config.yaml
num_hidden_layers: 16
hidden_size: 256
num_attention_heads: 12
num_key_value_heads: 12
head_dim: 32
intermediate_size: 704
vocab_size: 3629
hidden_act: "swiglu"
norm: "rmsnorm"
norm_place: "pre"
norm_eps: 1e-05
positions: "rope"
rope_theta: 10000.0
rope_fraction: 1.0
qk_norm: false
attn_scale: 0.177
bias: "none"
tie_word_embeddings: false
parallel_block: false
extras: ["capped logits"]
init: "normal"
init_std_qkv: 0.0374
init_std_o: 0.0464
init_std_up: 0.0535
init_std_down: 0.0535
optimizer: "muon_variant"
learning_rate: 0.00879
lr_mult_o: 1.13
beta1: 0.95
lr_head: 0.00918
max_grad_norm: 0.5
warmup_steps: 200
schedule: "wsd"
decay_fraction: 1.0
decay_shape: "pow"
final_lr_fraction: 0.0
batch_tokens: [65536, 131072, 262144]
max_seq_len: 512
doc_mask: true
train_tokens: 624800000
max_steps: 4820
dataset: "wikipedia_en"
MLP neurons of a small language model. Each row is named by its layer, matrix (gate and up: input weights) and neuron, and shows model dimensions 160-255. Each number is 50 + 15 x the weight over its row's rms, rounded and kept within 0 to 99. A neuron's up and down rows have the sign that makes its largest values positive.
A block is one neuron, or neurons of one layer that tend to fire together. After each block is what it responds to, as a language model described it from the Wikipedia text at the highest values.

L5.gate27:40 80 62 42 21 51 50 51 82 53 30 43 90 23 50 33 61 68 51 55 55 59 40 63 63 13 36 43 42 55 16 43 34 79 57 61 54 42 63 64 33 44 26 41 27 02 53 57 59 42 32 34 57 47 55 58 18 57 61 60 51 71 55 57 62 67 62 33 61 69 42 48 25 30 47 34 37 50 54 54 61 53 33 62 36 49 60 16 54 73 52 50 49 70 55 43
L5.up27:69 59 50 18 70 44 41 58 51 62 51 31 52 65 46 58 58 63 53 47 59 33 72 38 62 66 49 42 40 43 47 54 34 53 85 60 79 41 47 50 43 55 85 47 64 40 56 18 71 42 50 35 38 55 57 54 32 58 53 67 46 50 49 81 39 12 70 68 50 52 52 64 62 36 29 32 40 35 51 64 69 60 41 48 42 22 47 54 54 27 61 42 37 51 49 39
L5.gate45:35 67 49 27 51 15 63 37 58 25 72 70 64 75 54 37 72 74 65 57 33 17 58 69 45 60 40 64 53 63 75 31 35 53 57 65 35 37 39 38 42 48 61 51 49 67 42 51 34 76 36 78 47 53 66 42 47 45 78 51 70 34 43 64 66 32 33 32 66 46 50 66 64 37 35 49 55 62 48 43 50 63 53 78 80 49 53 22 75 36 57 28 33 61 59 74
L5.up45:55 48 30 43 60 44 65 81 36 34 56 32 67 65 40 44 58 82 63 48 58 44 49 59 24 53 55 39 62 69 89 44 38 68 28 52 46 34 40 72 18 32 44 36 62 48 15 39 46 63 23 67 32 57 33 60 32 46 62 29 51 89 20 67 45 24 27 38 26 57 78 53 44 48 50 53 67 67 40 31 41 38 44 48 41 25 56 75 34 58 45 52 09 59 73 83
L5.gate244:54 26 72 26 68 37 63 57 71 80 64 82 44 72 67 31 61 49 60 49 42 40 43 60 46 51 63 43 42 77 55 29 40 41 28 42 43 52 59 24 73 68 49 49 37 47 68 51 56 62 28 58 55 44 55 47 61 37 54 49 65 57 67 72 52 52 45 38 70 65 64 45 52 33 50 31 55 63 17 54 23 21 41 55 56 50 50 17 63 38 71 57 33 53 39 55
L5.up244:73 58 52 30 45 44 52 43 56 56 45 47 38 31 44 50 59 70 23 59 53 60 33 68 26 41 64 65 42 73 66 38 29 45 55 62 33 43 19 99 27 72 56 35 37 45 64 49 50 54 44 58 28 35 35 65 38 68 30 37 61 69 47 59 37 61 44 42 47 42 52 52 43 59 55 35 69 62 40 62 45 52 28 41 60 53 56 33 34 40 62 36 34 59 35 58
L5.gate428:42 49 66 44 47 44 47 34 60 65 38 54 74 42 33 20 38 51 35 54 24 70 31 41 28 44 57 47 68 61 87 35 27 60 55 28 47 50 24 78 33 70 52 32 50 57 50 54 33 48 34 69 44 47 42 66 65 49 66 49 30 77 57 63 33 81 60 65 31 33 24 52 52 49 56 12 54 47 50 60 63 47 53 29 50 51 58 46 48 35 85 53 41 41 49 44
L5.up428:56 57 57 40 61 54 59 46 48 40 49 38 33 54 48 56 53 42 38 53 51 46 46 64 49 51 43 55 56 58 62 62 50 51 35 42 52 50 68 63 51 70 50 37 68 44 45 63 48 60 29 55 42 46 59 74 69 73 37 52 42 49 62 72 46 81 55 48 43 50 32 60 99 37 56 05 59 66 48 40 77 28 36 21 50 33 32 29 72 52 63 44 60 27 76 73
L5.gate483:58 36 40 33 49 67 39 50 58 55 62 36 52 33 36 10 54 52 47 39 27 42 52 29 21 49 40 49 34 46 58 42 46 39 40 57 65 26 56 71 59 56 42 83 52 24 64 56 31 68 24 69 47 60 44 87 51 57 44 51 38 44 65 65 58 57 60 39 23 25 49 54 57 59 39 31 48 66 23 72 62 63 40 61 49 41 51 36 22 81 70 72 53 42 52 58
L5.up483:44 49 59 36 48 80 37 68 62 48 58 61 50 58 45 36 33 39 70 63 48 32 46 72 27 37 25 29 39 64 35 34 50 41 67 65 74 25 76 52 65 49 40 89 41 55 59 57 42 29 51 54 27 21 59 43 50 56 55 76 57 38 58 48 35 59 61 69 37 25 35 44 56 54 44 55 73 46 67 49 48 70 54 55 56 56 84 54 66 45 54 56 38 41 75 54
L5.gate585:56 38 40 55 61 51 45 51 47 59 26 51 67 60 52 53 43 58 51 62 62 61 29 68 57 54 79 60 65 34 42 48 40 51 19 39 12 61 41 63 57 52 29 45 66 44 56 33 44 46 41 72 45 48 61 57 79 65 40 16 56 36 39 60 30 31 55 57 51 51 67 53 73 40 24 56 66 47 37 57 37 72 47 34 48 46 46 35 40 33 57 42 22 62 32 42
L5.up585:64 72 70 68 58 63 59 43 72 73 11 51 67 59 43 43 43 42 59 58 33 51 48 48 57 32 86 14 49 39 50 71 35 63 55 56 55 46 41 38 67 60 21 42 43 55 54 58 48 46 68 62 21 52 62 63 57 72 31 35 36 27 40 63 46 41 66 49 48 50 55 42 47 55 56 53 86 52 28 38 59 67 39 43 41 57 39 36 42 65 51 58 62 73 43 36
L5.gate617:48 24 59 17 41 18 62 71 55 61 54 86 49 54 44 38 26 36 46 39 52 79 51 44 23 61 41 49 55 40 48 54 55 61 28 64 51 31 49 31 42 69 55 59 58 65 48 55 52 48 45 54 46 49 64 21 32 55 40 63 73 48 39 45 54 50 57 39 60 47 76 78 78 58 58 43 23 40 35 55 73 40 31 64 30 57 56 32 52 67 63 71 38 38 17 63
L5.up617:32 63 46 56 48 40 58 45 72 30 38 37 56 55 74 32 67 53 19 42 52 18 50 56 63 62 46 53 46 42 34 76 54 48 44 25 49 47 44 51 62 81 66 46 39 40 72 32 37 56 58 74 26 47 43 35 65 46 64 78 50 54 49 50 36 45 52 63 66 18 24 60 48 38 67 36 51 57 28 73 69 67 24 50 65 45 29 36 57 46 45 54 93 64 59 20
L5.gate667:74 53 41 28 64 51 53 59 50 66 55 34 61 74 59 30 55 49 30 53 29 66 51 66 52 36 30 49 71 44 49 26 62 19 40 41 48 56 59 54 34 76 53 49 83 62 37 77 45 56 32 45 44 31 50 54 42 53 53 72 58 66 47 65 24 47 62 31 46 42 78 59 51 45 37 37 36 33 55 45 88 56 71 41 39 58 68 65 31 29 56 52 48 27 62 53
L5.up667:52 28 49 64 62 42 83 51 46 60 42 28 35 46 55 43 57 46 45 50 55 45 45 94 56 58 51 64 47 53 58 21 41 61 66 46 31 49 46 51 56 64 60 49 76 44 27 47 46 68 46 27 30 33 64 53 43 22 68 24 67 69 33 49 39 37 53 40 50 53 24 49 50 52 73 40 58 60 41 62 51 54 58 34 33 62 73 50 56 77 56 49 38 24 58 47
Responds to: Before a coming name. Tokens just before a proper name, mostly in lists: final scores before the away team (PSV 1-4 Ajax), cast "as" or "voiced by", credits "Written by".

L10.gate344:37 47 50 47 75 32 53 32 26 35 22 49 46 77 53 27 59 67 41 47 75 41 45 71 40 55 55 48 58 39 55 45 40 65 52 62 40 64 58 77 29 40 46 66 65 74 22 60 61 17 55 27 27 69 44 54 66 58 56 48 46 64 51 48 52 60 64 80 36 22 32 48 49 36 74 18 63 62 68 58 61 58 26 28 48 61 62 67 56 73 52 53 54 57 49 63
L10.up344:74 46 26 54 40 14 47 55 42 63 41 36 13 56 49 39 32 40 25 61 29 39 62 65 60 40 54 57 72 75 41 62 35 25 44 67 42 74 60 50 32 63 60 61 82 37 52 45 40 59 50 24 57 53 76 55 55 58 57 31 55 36 66 61 64 68 31 75 35 39 34 65 52 57 36 37 55 11 31 49 57 60 58 29 60 73 73 45 46 32 61 46 58 46 23 34
L10.gate529:41 35 60 38 45 50 44 30 61 54 48 48 55 53 53 26 59 60 33 32 55 66 35 38 57 33 48 65 47 47 44 67 28 49 40 39 32 55 79 68 26 87 34 43 40 51 54 58 26 44 60 53 20 66 71 28 58 66 89 59 50 34 47 41 52 63 39 70 30 19 46 51 43 39 36 66 46 39 49 40 31 33 37 34 45 50 68 11 47 52 64 29 40 53 56 41
L10.up529:75 58 57 14 66 55 41 51 53 14 31 47 63 52 63 46 32 25 29 68 21 61 38 64 69 47 54 39 44 52 45 63 36 49 33 39 57 41 76 44 51 62 69 46 62 48 49 68 44 64 62 66 28 59 60 47 46 60 60 48 77 74 75 47 49 46 62 50 27 57 44 65 62 35 50 38 67 17 35 49 37 57 54 47 51 46 59 40 23 43 54 45 61 42 42 61
Responds to: Citation and number continuations. Punctuation or word-ending tokens that complete a number, abbreviation or year in references and bibliographic text, e.g. "3, 1–13", "p. 132", "1st".

L5.gate133:40 46 52 26 50 54 37 36 16 52 58 30 35 58 55 66 51 45 42 43 68 54 79 38 60 35 26 53 37 40 58 67 48 34 49 35 31 65 49 80 57 49 41 57 43 54 32 57 64 41 72 36 46 43 28 58 24 74 56 70 38 79 65 61 84 44 37 42 64 87 81 44 37 25 45 69 48 39 48 33 47 51 65 24 71 44 52 61 35 47 11 49 65 40 75 66
L5.up133:64 64 72 53 31 70 48 32 37 41 29 19 37 58 65 44 70 61 72 44 52 41 60 64 74 35 40 37 91 58 39 81 52 65 55 60 36 82 56 70 47 71 63 58 54 44 40 66 53 70 38 47 33 65 35 51 52 58 50 62 32 82 45 20 62 47 31 62 71 66 41 56 63 53 40 32 51 46 55 72 51 52 51 61 57 56 65 72 32 43 29 50 68 28 53 51
L5.gate145:33 42 36 25 21 66 39 68 31 46 63 41 45 44 32 42 55 32 39 48 50 28 51 41 53 76 59 70 51 01 32 82 55 84 38 58 44 40 59 54 76 73 66 50 40 46 52 33 50 61 52 99 61 42 46 68 73 64 37 53 54 57 63 57 68 57 34 44 60 54 42 53 38 49 59 18 76 44 26 77 50 30 54 23 36 73 74 35 36 59 45 43 52 71 63 62
L5.up145:32 71 68 38 50 72 33 51 37 54 37 43 47 53 55 40 37 46 59 52 45 56 46 61 66 15 35 35 53 33 41 32 66 58 60 65 38 28 22 65 56 46 90 59 75 40 61 42 52 63 47 47 37 48 46 68 41 33 47 53 65 29 41 29 74 45 60 39 68 60 87 79 60 79 79 25 54 49 41 47 65 62 63 36 65 54 75 70 36 17 41 50 74 30 54 41
L5.gate173:56 50 68 28 52 31 29 83 62 64 39 42 37 32 65 49 59 72 49 40 27 45 56 70 48 47 46 47 43 41 26 71 44 62 59 79 60 58 39 36 78 23 56 50 44 50 75 55 58 50 57 67 28 39 41 63 35 45 64 81 47 39 56 51 76 62 43 68 20 48 60 70 59 59 47 33 61 38 35 55 59 53 26 27 74 30 64 52 10 55 27 39 53 47 45 55
L5.up173:65 25 60 49 38 57 45 55 58 36 51 33 58 20 34 31 72 54 54 20 43 41 74 72 45 38 53 51 41 54 25 86 52 41 55 75 36 58 57 67 55 56 57 44 47 40 64 52 66 49 64 51 38 33 42 93 55 67 65 65 54 59 55 30 77 64 56 67 53 60 52 60 31 45 36 29 60 40 60 65 44 70 60 43 77 29 85 45 36 40 63 52 46 42 83 38
L5.gate245:43 52 36 51 14 54 53 46 18 68 55 52 32 36 39 72 42 33 57 70 50 60 58 46 91 71 39 56 23 66 86 37 48 69 62 37 52 58 71 43 53 30 53 41 48 52 73 34 53 60 68 41 42 44 71 52 36 57 32 62 27 46 50 41 35 41 35 41 35 67 79 55 48 49 34 61 58 81 62 28 45 62 57 33 51 48 53 29 63 64 52 60 52 16 75 56
L5.up245:40 50 67 28 60 63 57 63 28 64 58 51 31 68 42 76 61 32 66 45 37 38 55 45 44 61 40 47 40 80 69 46 65 59 34 35 80 41 68 42 27 47 42 28 58 59 57 45 18 71 58 56 49 46 70 37 45 47 37 57 50 62 84 26 70 67 26 69 66 53 42 50 52 62 52 19 71 55 69 35 46 37 34 69 58 62 45 56 35 33 63 99 67 50 47 39
L5.gate344:48 48 56 82 99 56 31 25 49 49 47 42 59 42 45 32 33 41 47 18 77 49 47 49 16 55 53 56 65 70 47 41 47 47 53 31 40 47 71 53 48 25 36 42 45 33 63 38 28 44 48 60 40 52 59 36 49 47 51 79 27 53 35 49 57 49 46 18 57 33 55 83 50 36 80 32 58 45 33 31 26 56 40 37 53 42 17 63 72 44 64 92 50 67 49 44
L5.up344:51 55 69 71 62 35 56 43 64 59 60 53 28 49 42 57 16 46 45 62 59 37 36 62 42 34 36 62 52 46 17 28 59 41 44 46 51 56 48 55 51 52 28 61 23 26 59 53 71 63 32 36 35 40 61 17 55 34 48 26 58 58 31 45 72 34 33 60 39 47 49 73 38 00 65 28 50 42 20 41 45 54 40 46 47 07 43 54 52 52 67 66 48 50 32 31
L5.gate380:33 57 40 74 91 63 53 69 48 58 39 74 49 78 71 72 50 49 20 57 62 67 47 51 45 52 60 67 56 54 35 61 62 49 40 12 56 63 58 55 62 42 30 54 53 62 67 64 56 60 43 37 24 47 46 42 55 90 80 67 20 32 48 63 57 62 63 40 50 41 63 69 58 56 58 70 55 50 62 86 59 66 50 32 66 71 61 48 44 65 76 76 45 30 50 33
L5.up380:42 23 50 47 44 46 63 44 42 44 73 41 30 75 82 63 58 87 63 27 58 48 59 55 58 39 64 46 85 33 61 44 54 66 41 79 44 34 48 22 52 51 42 60 56 43 43 46 37 32 40 70 44 34 58 22 42 77 52 40 43 49 37 37 49 61 39 50 65 48 53 31 66 47 36 22 12 28 57 64 33 51 72 36 53 42 52 39 53 43 68 46 46 50 44 63
L5.gate578:67 35 63 57 86 47 42 53 41 57 49 57 51 41 14 38 68 52 75 37 84 41 47 35 40 56 62 49 59 71 39 46 49 42 62 60 32 36 38 41 36 49 64 42 39 31 48 40 41 38 61 43 28 65 54 00 32 53 66 83 23 31 51 78 46 51 36 66 53 54 48 42 27 35 71 39 51 57 22 30 49 55 38 25 55 57 41 26 51 62 41 39 48 36 47 39
L5.up578:23 44 60 66 46 62 49 56 60 82 41 41 62 45 52 24 60 32 54 54 75 69 43 37 46 33 49 68 35 62 55 46 56 51 52 53 48 50 74 40 40 67 53 43 49 31 18 51 35 60 52 48 46 74 42 37 23 85 73 49 17 35 38 61 38 75 72 86 77 42 49 59 45 46 55 52 33 44 33 55 54 60 60 49 41 56 45 37 54 60 54 40 52 52 62 43
L5.gate640:49 48 63 59 52 72 54 14 29 25 47 51 33 54 60 55 72 42 78 72 58 35 34 46 68 68 46 64 53 77 72 71 64 53 66 57 35 39 41 71 55 37 67 51 50 43 58 52 47 46 71 47 25 61 32 38 51 66 46 71 59 42 32 38 46 44 58 48 39 52 66 37 40 48 42 59 70 54 41 72 30 87 69 47 46 38 38 31 58 67 47 49 45 51 72 37
L5.up640:57 49 55 44 47 38 66 51 39 47 66 50 35 40 11 41 35 66 67 80 50 38 42 55 32 54 55 89 36 47 55 42 59 47 44 46 33 50 52 58 31 64 69 10 45 66 50 68 46 57 40 40 20 34 32 26 56 53 61 57 48 47 43 40 26 62 64 72 33 42 51 64 49 40 71 47 37 55 36 65 41 42 49 74 61 53 56 54 44 50 83 38 71 49 68 37
Responds to: Institution-introducing prepositions. Prepositions like at, from, by before a school or organization name, mostly after degree or teaching phrases (studied music at, degree from, built by).

L11.gate374:68 70 65 50 34 50 45 44 72 56 40 46 87 22 44 42 39 53 37 18 68 34 71 31 35 44 45 62 23 65 64 14 53 43 68 67 45 38 75 44 66 80 70 53 36 59 51 45 41 45 18 62 19 48 44 50 39 60 38 35 30 48 50 69 56 46 46 57 44 47 59 44 65 86 50 70 47 58 79 47 68 71 48 37 35 43 58 53 52 43 85 26 61 76 31 60
L11.up374:67 45 56 75 37 76 43 78 47 40 48 42 74 52 57 34 53 58 68 45 72 20 28 27 36 36 36 50 23 64 57 37 31 58 40 73 51 44 45 62 54 61 78 61 47 43 58 79 56 36 25 55 48 26 44 62 38 21 57 59 48 45 59 50 38 20 60 60 50 57 49 37 59 68 63 72 46 47 42 56 39 45 61 60 79 85 25 58 35 67 39 39 46 53 63 54
L11.gate449:54 52 46 50 44 30 53 47 61 45 27 24 53 60 64 65 83 50 55 40 74 46 57 72 59 57 41 48 48 66 69 63 51 68 18 60 78 27 49 50 53 66 39 44 32 57 58 32 38 79 25 37 42 60 64 60 47 85 51 21 66 67 58 55 75 38 35 61 20 43 34 50 60 67 43 50 53 55 57 68 70 32 40 39 23 56 68 45 55 54 43 56 60 74 20 74
L11.up449:76 63 62 33 65 43 65 37 53 52 23 49 54 59 62 72 56 61 57 64 53 33 73 77 46 60 72 50 29 52 54 18 60 48 66 52 30 42 65 71 74 66 50 29 36 64 96 63 56 62 56 55 46 07 60 34 45 36 56 41 72 45 31 38 74 39 52 22 45 82 32 35 59 69 76 36 28 72 51 33 55 32 48 28 57 62 27 38 66 35 49 44 41 56 35 47
L11.gate485:68 37 44 50 45 63 50 61 48 41 48 32 41 44 41 39 50 65 19 50 40 81 43 43 38 34 41 59 37 46 42 36 45 46 57 36 68 23 65 36 34 83 43 35 67 63 37 23 43 69 53 56 76 33 33 43 75 43 35 49 49 46 39 56 57 38 46 90 61 37 37 69 42 33 52 26 53 30 62 27 19 60 66 64 56 61 53 51 90 51 45 42 73 40 59 62
L11.up485:74 33 63 47 55 52 52 58 64 75 75 40 57 65 46 56 49 60 43 43 23 44 66 20 36 45 71 54 68 38 62 45 79 42 57 73 47 55 57 78 36 22 35 51 66 49 64 72 79 64 76 41 40 35 20 56 42 72 42 32 46 67 57 33 47 21 23 68 30 33 63 53 35 59 46 66 38 49 52 58 58 53 56 54 57 67 46 65 62 40 54 59 59 42 30 70
L11.gate617:39 41 41 52 29 64 74 53 41 64 27 30 37 40 52 63 49 39 56 51 70 39 54 19 45 30 67 36 37 38 85 26 34 27 53 48 37 53 61 38 32 39 75 58 43 56 56 31 31 58 33 52 38 49 40 66 59 55 60 38 61 40 51 47 52 47 30 43 56 48 60 50 56 77 35 59 54 46 25 54 31 36 52 28 34 56 56 51 74 59 60 47 54 47 88 56
L11.up617:49 64 62 71 25 55 65 58 72 54 49 59 25 60 42 83 61 44 63 40 81 53 68 43 62 56 38 60 25 27 51 54 21 61 49 63 25 40 52 59 64 73 67 31 61 45 54 63 44 69 47 32 62 42 60 40 62 27 59 34 44 66 48 55 75 66 46 43 51 64 55 77 65 68 47 55 49 38 35 64 66 60 51 58 47 52 33 49 64 52 58 37 50 33 47 46
Responds to: Word-initial prefix fragments. First piece of a word split into several tokens, mostly ap-/im-/op- (Apollo, apprehended, improve, opposition), sometimes tokens just before personal names.

L11.gate10:59 47 58 41 18 61 61 50 57 47 69 67 67 25 61 70 31 21 62 43 35 63 35 60 50 36 48 50 81 40 48 65 36 74 60 76 57 55 49 58 63 34 43 52 67 41 50 37 48 36 50 41 62 25 75 56 30 51 58 36 61 63 45 65 34 44 59 41 34 00 40 66 44 72 44 52 43 45 59 42 24 49 48 73 66 66 50 51 67 52 39 36 53 51 67 36
L11.up10:66 60 76 19 24 35 51 35 51 65 50 68 45 56 80 50 51 59 58 14 49 53 14 66 52 76 58 51 35 33 43 48 64 58 55 67 62 47 48 48 65 34 69 56 63 56 24 76 44 63 60 61 63 28 49 75 62 62 61 57 48 24 56 53 43 50 55 45 62 25 68 64 39 46 68 64 35 49 67 50 54 37 26 54 86 56 56 73 68 86 73 64 68 62 51 60
L11.gate383:38 45 53 21 43 25 62 65 39 40 48 88 69 30 49 50 42 49 54 69 49 40 53 23 34 32 42 41 43 16 71 58 49 57 38 20 11 56 42 56 35 11 45 43 91 47 42 47 63 54 09 81 30 36 68 45 26 50 45 40 55 48 66 39 33 70 50 71 85 33 42 43 35 42 51 38 46 24 49 52 44 37 36 86 37 50 39 60 54 43 72 50 36 31 38 48
L11.up383:56 63 37 86 31 48 61 64 46 74 28 70 43 32 60 67 81 50 35 42 56 60 47 42 61 28 12 54 65 25 67 86 62 71 32 47 24 39 64 58 50 57 57 36 58 62 43 58 60 60 56 22 37 11 64 46 21 39 45 66 57 34 38 40 28 54 29 40 63 53 46 53 48 30 42 59 52 20 61 42 46 57 41 69 61 32 59 48 59 32 58 54 52 65 52 28
L11.gate427:57 37 40 58 28 27 51 69 49 57 69 59 62 39 29 49 47 44 67 70 52 53 30 65 81 64 31 52 46 43 38 59 42 66 55 40 38 63 49 64 65 60 46 76 66 50 52 51 53 73 59 60 34 42 55 33 52 88 66 50 64 68 43 61 52 33 51 48 36 68 43 53 34 60 47 67 40 43 26 58 63 84 60 83 57 30 49 61 51 39 51 44 29 41 61 21
L11.up427:69 44 63 53 45 46 43 55 74 47 71 51 73 28 54 80 55 51 43 24 73 45 42 78 78 74 67 70 54 53 55 63 42 47 53 46 55 55 45 61 61 46 51 61 65 76 46 85 53 65 35 33 46 49 34 65 72 90 43 29 40 58 45 51 55 56 48 30 30 46 48 35 32 43 23 30 27 27 58 53 37 76 37 48 51 42 48 50 71 38 75 26 38 41 45 54
L11.gate567:55 60 59 59 40 58 48 53 49 19 71 47 63 30 47 71 46 60 41 64 53 73 56 60 58 50 41 34 54 34 54 85 44 61 42 42 39 40 57 43 65 40 51 45 44 67 48 48 46 47 55 53 50 23 37 74 56 54 72 38 27 34 68 72 45 66 42 61 35 61 41 63 40 55 59 64 25 42 56 44 14 58 64 70 62 35 61 44 60 63 37 46 53 56 62 41
L11.up567:42 51 73 59 34 47 51 57 58 46 75 61 80 34 52 60 43 41 84 35 38 36 54 50 92 51 57 51 55 65 43 67 68 47 61 43 42 67 97 75 50 36 46 49 44 43 52 53 77 85 64 56 23 53 56 32 42 56 50 50 32 13 57 56 41 60 52 44 61 40 41 52 71 38 56 83 42 49 19 69 64 86 59 64 73 40 56 41 51 62 19 61 51 48 51 35
Responds to: Surname prefix Mc. Opening pieces of multi-token words, strongest for the surname prefixes Mc, Mac and O' after a first name (McDowell, McKee, O'Meara), also mid-word fragments like sat|ell|ite, H|af|ford.